Part of a small language model's weights.
Size: 17 layers, width 192, 6 heads of 32 (2 for keys and values), MLP 768 ReLU, vocabulary 4330, 7.66M parameters.
Architecture: biases, tied embeddings.
Training: 155M tokens, 9485 steps.
MLP neurons of a small language model. Each row is named by its layer, matrix (up: input weights) and neuron, and shows model dimensions 0-127. Each number is 200 + 20 x the weight over its row's rms, rounded and kept within 0 to 999.
After each neuron's rows, "fires on" lists the tokens most often at its 100 highest values on Wikipedia text that the model never trained on. A number after a token or word is its count.

L7.up630,185,202,188,214,203,201,177,197,204,189,202,191,225,234,212,232,208,205,225,207,221,211,201,196,237,196,230,248,191,212,205,166,191,192,229,218,211,196,248,204,156,217,212,213,186,182,207,214,184,205,217,181,217,249,222,226,208,210,211,162,189,193,202,212,208,241,206,208,177,197,225,207,218,190,222,174,242,190,211,185,231,225,176,187,192,206,195,183,195,172,189,214,206,230,176,169,220,197,226,202,183,215,183,175,226,201,190,198,190,170,197,195,184,199,208,169,183,210,158,151,141,175,187,185,184,216,181,194
fires on: " res" 55, " Res" 9, " ten" 6, " Sec" 5

L5.up409,200,220,215,210,220,209,182,174,206,175,172,186,169,202,210,233,197,212,202,167,224,209,179,187,206,206,204,212,164,233,200,191,158,177,208,183,211,234,188,223,186,238,206,172,178,182,204,219,184,207,194,221,204,190,196,188,236,180,220,197,198,178,205,189,178,208,202,171,189,181,195,167,195,224,206,198,200,190,197,243,193,189,213,176,177,198,206,222,187,189,190,214,206,218,185,161,214,178,218,207,210,238,192,205,234,192,178,198,206,190,217,203,185,231,202,214,214,212,199,168,201,146,205,191,212,214,222,215
fires on: " le" 24, " Christ" 14, " hig" 14, " Pe" 11, " ad" 10, " pe" 7

L7.up37,249,196,209,194,190,187,181,201,236,268,177,198,197,186,188,193,205,182,183,193,193,190,202,195,186,160,217,212,217,205,201,174,179,199,192,179,204,240,180,219,207,228,194,174,226,210,206,209,200,188,182,191,197,185,215,198,224,201,200,227,209,203,169,196,212,193,205,227,206,217,178,197,205,201,245,179,178,200,218,203,184,206,194,223,181,199,185,187,183,248,250,161,221,210,187,215,202,181,231,177,173,203,198,213,222,203,150,204,195,209,165,191,194,191,178,218,198,177,203,192,206,174,197,196,246,233,209,197
fires on: "at" 75, "y" 6

L11.up633,199,206,180,237,200,204,215,223,198,193,220,197,242,191,193,199,203,222,247,215,204,188,210,194,207,208,196,207,200,208,196,222,218,195,191,187,212,209,214,226,193,208,195,197,213,190,224,204,214,178,187,204,207,206,200,218,187,173,195,195,215,203,182,174,252,195,197,203,176,166,176,157,188,223,216,195,191,185,173,178,169,179,221,174,182,153,205,230,250,241,175,189,182,199,182,178,190,170,158,196,197,171,175,219,256,204,225,196,197,204,171,197,203,211,207,201,219,141,171,219,138,212,184,224,209,202,177,205
fires on: "ut" 51, "un" 4, "end" 4, "ak" 4

L7.up119,229,250,184,184,185,181,216,201,190,170,220,190,197,239,223,185,210,185,230,191,194,216,178,185,211,205,222,198,198,197,192,235,190,175,237,210,212,200,190,190,194,168,196,187,165,205,256,170,205,195,225,202,207,202,202,197,202,204,186,209,192,196,223,216,220,207,184,182,193,191,203,188,169,216,201,202,202,185,195,208,189,186,203,176,198,169,202,192,204,223,174,218,173,228,187,201,176,196,208,164,145,172,202,203,212,205,205,193,201,188,174,209,194,173,190,156,181,175,202,210,182,184,203,244,192,227,183,240
fires on: "ant" 43, " man" 23, "ident" 12, "incip" 5

L7.up388,203,213,199,204,188,155,230,199,193,196,216,207,214,226,213,195,203,166,217,187,188,168,178,225,200,198,195,175,174,184,193,220,206,207,163,246,210,207,224,186,203,141,209,191,202,208,221,230,207,203,206,221,221,203,167,206,169,219,167,188,168,166,225,197,220,183,208,201,205,189,213,228,201,200,168,203,192,197,184,191,199,233,190,202,239,201,154,246,181,187,192,221,221,226,220,198,171,202,202,213,182,198,205,205,201,158,193,162,243,219,225,187,194,226,190,186,195,206,236,180,215,250,217,230,189,208,187,213
fires on: "A" 36, "I" 13, "E" 6, "C" 5, "O" 5

L4.up205,224,221,220,203,199,173,185,152,213,208,197,197,179,237,189,201,238,202,210,196,204,186,189,193,219,201,238,211,230,210,217,189,156,177,180,240,205,229,244,202,182,221,202,227,226,164,230,220,212,222,229,219,213,217,206,180,192,212,218,186,189,186,215,182,243,188,231,217,174,209,212,181,212,177,235,182,218,190,174,198,217,265,197,211,191,201,197,210,173,203,207,188,182,219,209,200,202,210,191,156,196,203,199,208,217,193,173,175,187,226,185,215,197,197,207,159,229,217,180,158,205,197,220,193,186,234,188,196
fires on: " research" 25, " recogn" 20, " add" 11, " has been" 9, " very" 7, " fact" 7

L13.up356,220,171,192,221,217,198,218,212,241,236,208,187,195,205,200,215,217,204,201,184,194,204,199,212,179,180,201,222,187,206,181,182,165,185,209,202,219,242,193,189,191,226,187,171,210,196,216,202,202,171,193,190,192,226,233,214,207,165,212,189,194,203,168,204,229,175,221,185,161,209,185,205,214,192,236,206,221,204,223,200,149,155,226,186,219,207,172,193,210,212,193,186,221,213,175,213,142,177,195,195,150,211,203,175,219,184,211,195,213,192,208,199,204,186,220,194,205,198,210,205,189,202,162,225,226,201,207,201
fires on: "m" 15, "at" 13, "it" 9, "ap" 8, "av" 7

L7.up326,208,223,218,173,206,196,177,190,203,230,161,192,199,201,192,226,199,193,193,160,204,190,201,188,207,170,196,207,212,228,189,185,203,171,207,200,199,208,186,209,217,206,226,217,226,162,202,196,206,189,190,207,185,203,223,212,212,214,191,215,202,217,205,175,234,205,182,202,181,207,197,160,239,190,230,204,231,198,201,202,227,204,202,176,173,190,194,189,168,211,223,151,204,212,225,208,203,176,192,192,188,177,215,203,217,171,194,170,177,159,184,195,202,191,183,211,164,180,238,194,205,167,178,175,217,199,214,211
fires on: "red" 22, "iam" 15, "y" 10, " Sam" 7, "ike" 6

L7.up659,198,218,167,205,170,216,209,195,204,223,212,187,217,193,230,193,204,192,181,224,200,195,168,228,182,193,205,222,194,172,216,217,200,204,232,196,209,191,162,185,176,228,211,218,236,212,190,214,174,185,192,194,219,186,181,233,223,192,242,165,176,172,171,190,194,225,201,194,217,220,226,189,183,186,240,203,170,194,194,199,184,221,222,198,239,172,221,221,200,206,179,194,230,195,216,194,211,205,202,187,192,198,211,212,173,212,180,184,230,208,227,184,202,208,179,206,184,198,212,212,171,201,187,193,182,207,170,226
fires on: "\n" 94

L11.up382,206,241,203,190,198,220,190,201,206,179,198,198,192,223,202,191,220,196,221,209,153,208,209,204,236,201,254,248,184,202,170,187,156,198,188,196,211,177,197,201,227,265,202,228,196,212,228,206,206,184,190,201,205,192,219,221,208,209,181,201,164,177,166,211,198,204,198,199,210,200,196,211,204,190,181,251,187,186,195,195,192,179,181,190,222,177,195,192,213,178,179,178,177,175,211,158,159,189,186,177,186,198,193,192,223,181,216,213,178,213,155,217,202,172,196,199,221,207,187,195,231,201,167,204,189,191,181,245
fires on: "er" 34, "es" 30, "ers" 25, " man" 5

L11.up312,195,245,178,204,169,187,198,195,207,175,203,205,193,242,220,242,220,208,251,196,188,174,175,235,225,170,194,216,196,199,186,202,166,203,210,165,208,192,173,178,212,185,205,200,191,199,207,201,198,213,211,220,206,206,177,205,173,201,170,210,194,218,206,238,191,204,218,188,192,219,200,192,184,235,198,195,208,192,192,220,184,193,207,139,212,203,195,226,190,212,211,201,180,232,196,175,180,212,210,167,196,162,244,197,204,165,198,190,215,169,181,213,199,178,169,189,168,165,218,193,203,186,195,205,216,221,189,216
fires on: " man" 37, "ant" 27, " Man" 14, " person" 5, "man" 4

L4.up397,230,213,168,195,183,197,209,196,218,204,212,206,261,177,179,191,217,196,185,190,197,197,200,260,199,181,198,207,191,213,193,202,157,184,214,203,198,197,183,209,181,240,198,202,211,197,184,213,172,207,210,186,217,193,206,207,212,206,209,163,207,189,202,176,228,206,203,180,218,208,217,207,213,217,251,173,176,194,194,211,213,229,202,206,220,200,232,201,196,202,187,214,208,194,191,206,178,210,201,173,187,210,226,233,154,196,148,170,193,208,209,174,186,200,195,175,157,197,180,178,159,161,182,201,186,231,197,235
fires on: "\n" 100

L3.up54,219,200,186,188,166,211,198,209,205,234,222,223,240,173,197,188,206,192,190,202,203,199,196,266,190,177,199,212,185,216,197,207,170,166,228,190,197,189,189,212,179,212,210,204,202,216,180,209,187,197,200,196,229,202,215,201,218,207,208,162,210,197,194,174,233,221,197,175,239,211,220,216,214,230,260,185,180,200,191,204,227,210,213,210,223,193,241,211,190,209,181,220,197,199,213,212,172,215,213,198,191,214,232,237,169,179,155,176,204,211,202,168,189,209,203,185,181,198,174,186,161,174,181,198,177,230,190,228
fires on: "\n" 100

L8.up641,241,175,220,186,208,182,204,176,215,205,192,174,216,221,188,186,210,188,214,217,149,198,189,195,175,187,207,250,187,177,193,224,207,232,159,196,208,208,193,209,238,190,177,205,164,198,186,202,194,193,190,196,196,258,187,222,227,185,218,205,215,192,151,233,207,211,176,183,243,189,207,216,211,202,194,263,207,204,214,207,199,200,158,197,218,179,196,211,202,211,190,210,188,213,211,146,173,177,235,184,191,186,200,198,230,197,160,190,201,187,200,178,201,205,196,213,172,203,192,225,183,225,188,216,193,181,203,225
fires on: "K" 18, "B" 16, "uch" 13, "aw" 8, "any" 8, "ann" 4

L8.up61,194,213,227,222,188,154,197,174,192,188,182,180,189,225,213,229,216,209,191,148,212,214,183,215,226,224,236,206,203,187,169,180,199,201,209,192,216,203,251,207,184,224,218,222,231,174,211,200,180,195,224,190,201,233,226,196,227,223,170,194,201,236,211,200,178,161,209,196,184,145,254,202,183,198,200,190,263,196,196,205,237,181,208,184,184,196,226,207,196,178,177,222,196,187,187,196,201,175,206,182,187,184,234,196,213,204,207,203,202,172,221,201,188,201,208,176,226,210,182,190,177,198,224,179,158,218,186,202
fires on: " res" 33, " pr" 16, " ass" 16, " Res" 7, " prop" 5, " stat" 4

L13.up448,181,210,192,232,181,170,233,229,184,211,189,199,228,216,202,225,222,189,220,187,150,195,196,211,217,230,177,221,185,155,136,193,195,217,206,189,207,214,241,214,232,197,192,217,211,205,195,179,202,205,185,204,195,213,192,208,206,206,202,206,184,174,180,210,211,210,220,184,208,195,207,211,170,233,195,234,210,214,178,225,185,205,191,200,189,174,187,199,177,190,191,168,211,231,210,184,205,198,209,152,165,185,201,177,227,192,168,237,160,182,173,197,195,174,243,189,185,213,196,198,235,200,186,190,196,203,163,209
fires on: " they" 25, " players" 8, "ers" 7, " They" 7, " teams" 4, "es" 4

L8.up49,205,203,184,185,209,191,223,194,191,197,190,203,209,205,181,183,211,154,243,184,195,162,193,200,209,211,181,180,151,199,191,218,207,220,154,236,207,228,173,199,188,175,188,220,183,202,198,198,168,210,201,219,220,196,175,185,173,211,163,202,138,192,225,180,207,196,185,204,177,202,195,190,188,210,188,244,184,186,186,216,206,225,182,202,189,201,189,249,235,198,207,209,215,224,232,200,196,196,194,221,206,214,214,216,216,186,183,207,222,197,192,213,168,241,206,182,208,198,209,218,227,243,188,197,205,209,230,201
fires on: "A" 58, " A" 15, "O" 11, " (A" 6, "-A" 5

L4.up510,183,209,163,213,184,191,226,217,203,176,191,189,243,208,216,206,205,200,229,217,159,190,212,212,245,222,167,227,163,200,184,203,181,202,194,198,204,173,192,180,195,239,195,235,194,216,205,196,194,215,192,194,219,190,210,202,215,202,208,213,190,187,203,242,199,211,251,186,204,207,207,214,194,208,164,228,180,194,196,217,202,221,171,189,182,167,185,171,207,196,173,174,186,203,181,169,187,203,185,175,171,216,202,178,210,161,175,205,188,207,181,196,197,209,218,204,165,178,209,211,209,164,169,201,207,215,176,229
fires on: " people" 28, " man" 15, "ers" 12, "%" 12, " players" 11, " them" 10

L13.up556,202,214,213,231,218,187,159,189,189,159,171,169,178,199,203,202,208,204,186,170,218,178,187,186,228,206,224,209,191,223,215,226,141,214,210,203,208,222,196,218,195,208,188,168,201,190,199,216,168,191,219,214,217,201,232,202,224,183,207,177,178,199,186,219,185,210,195,176,166,181,244,169,180,238,223,205,164,189,201,253,220,192,201,196,205,211,206,227,183,183,202,203,215,201,182,197,179,172,196,178,221,207,214,188,228,185,196,185,234,171,189,213,178,245,200,215,233,210,205,158,203,193,224,211,222,227,212,198
fires on: " ad" 31, " Ad" 21, " sub" 16, " hig" 8, " pe" 7, " Pe" 5

L3.up239,239,211,174,186,168,207,202,201,200,233,221,233,193,181,205,205,203,178,219,210,225,197,192,213,188,143,231,200,190,178,177,211,197,214,202,194,208,210,177,211,215,154,200,222,193,168,227,192,177,174,183,211,196,218,197,194,196,220,174,197,195,201,175,172,243,180,201,223,239,212,164,212,225,180,211,170,217,195,192,196,209,189,159,202,227,204,208,202,213,220,203,208,216,211,198,209,204,189,248,170,183,169,198,224,207,205,187,165,187,218,193,160,194,190,181,205,193,204,208,219,214,206,214,210,236,234,223,199
fires on: "at" 92, " Cat" 8

L7.up337,223,206,202,214,180,176,175,166,201,199,193,167,245,209,190,204,188,179,201,214,225,206,199,218,198,165,211,205,226,210,190,206,195,218,206,220,205,253,206,202,228,180,195,148,208,189,220,210,180,176,184,191,190,205,170,207,224,206,177,229,224,208,134,205,249,185,224,222,213,211,217,174,201,196,197,175,216,198,208,182,194,199,188,212,232,216,209,182,244,248,218,190,221,228,190,213,195,193,222,200,196,214,206,235,175,208,116,182,162,203,190,174,193,188,179,212,174,193,227,206,184,192,200,187,223,243,199,207
fires on: "at" 16, " following" 13, " Pat" 7, "ince" 6, "ther" 5, "and" 5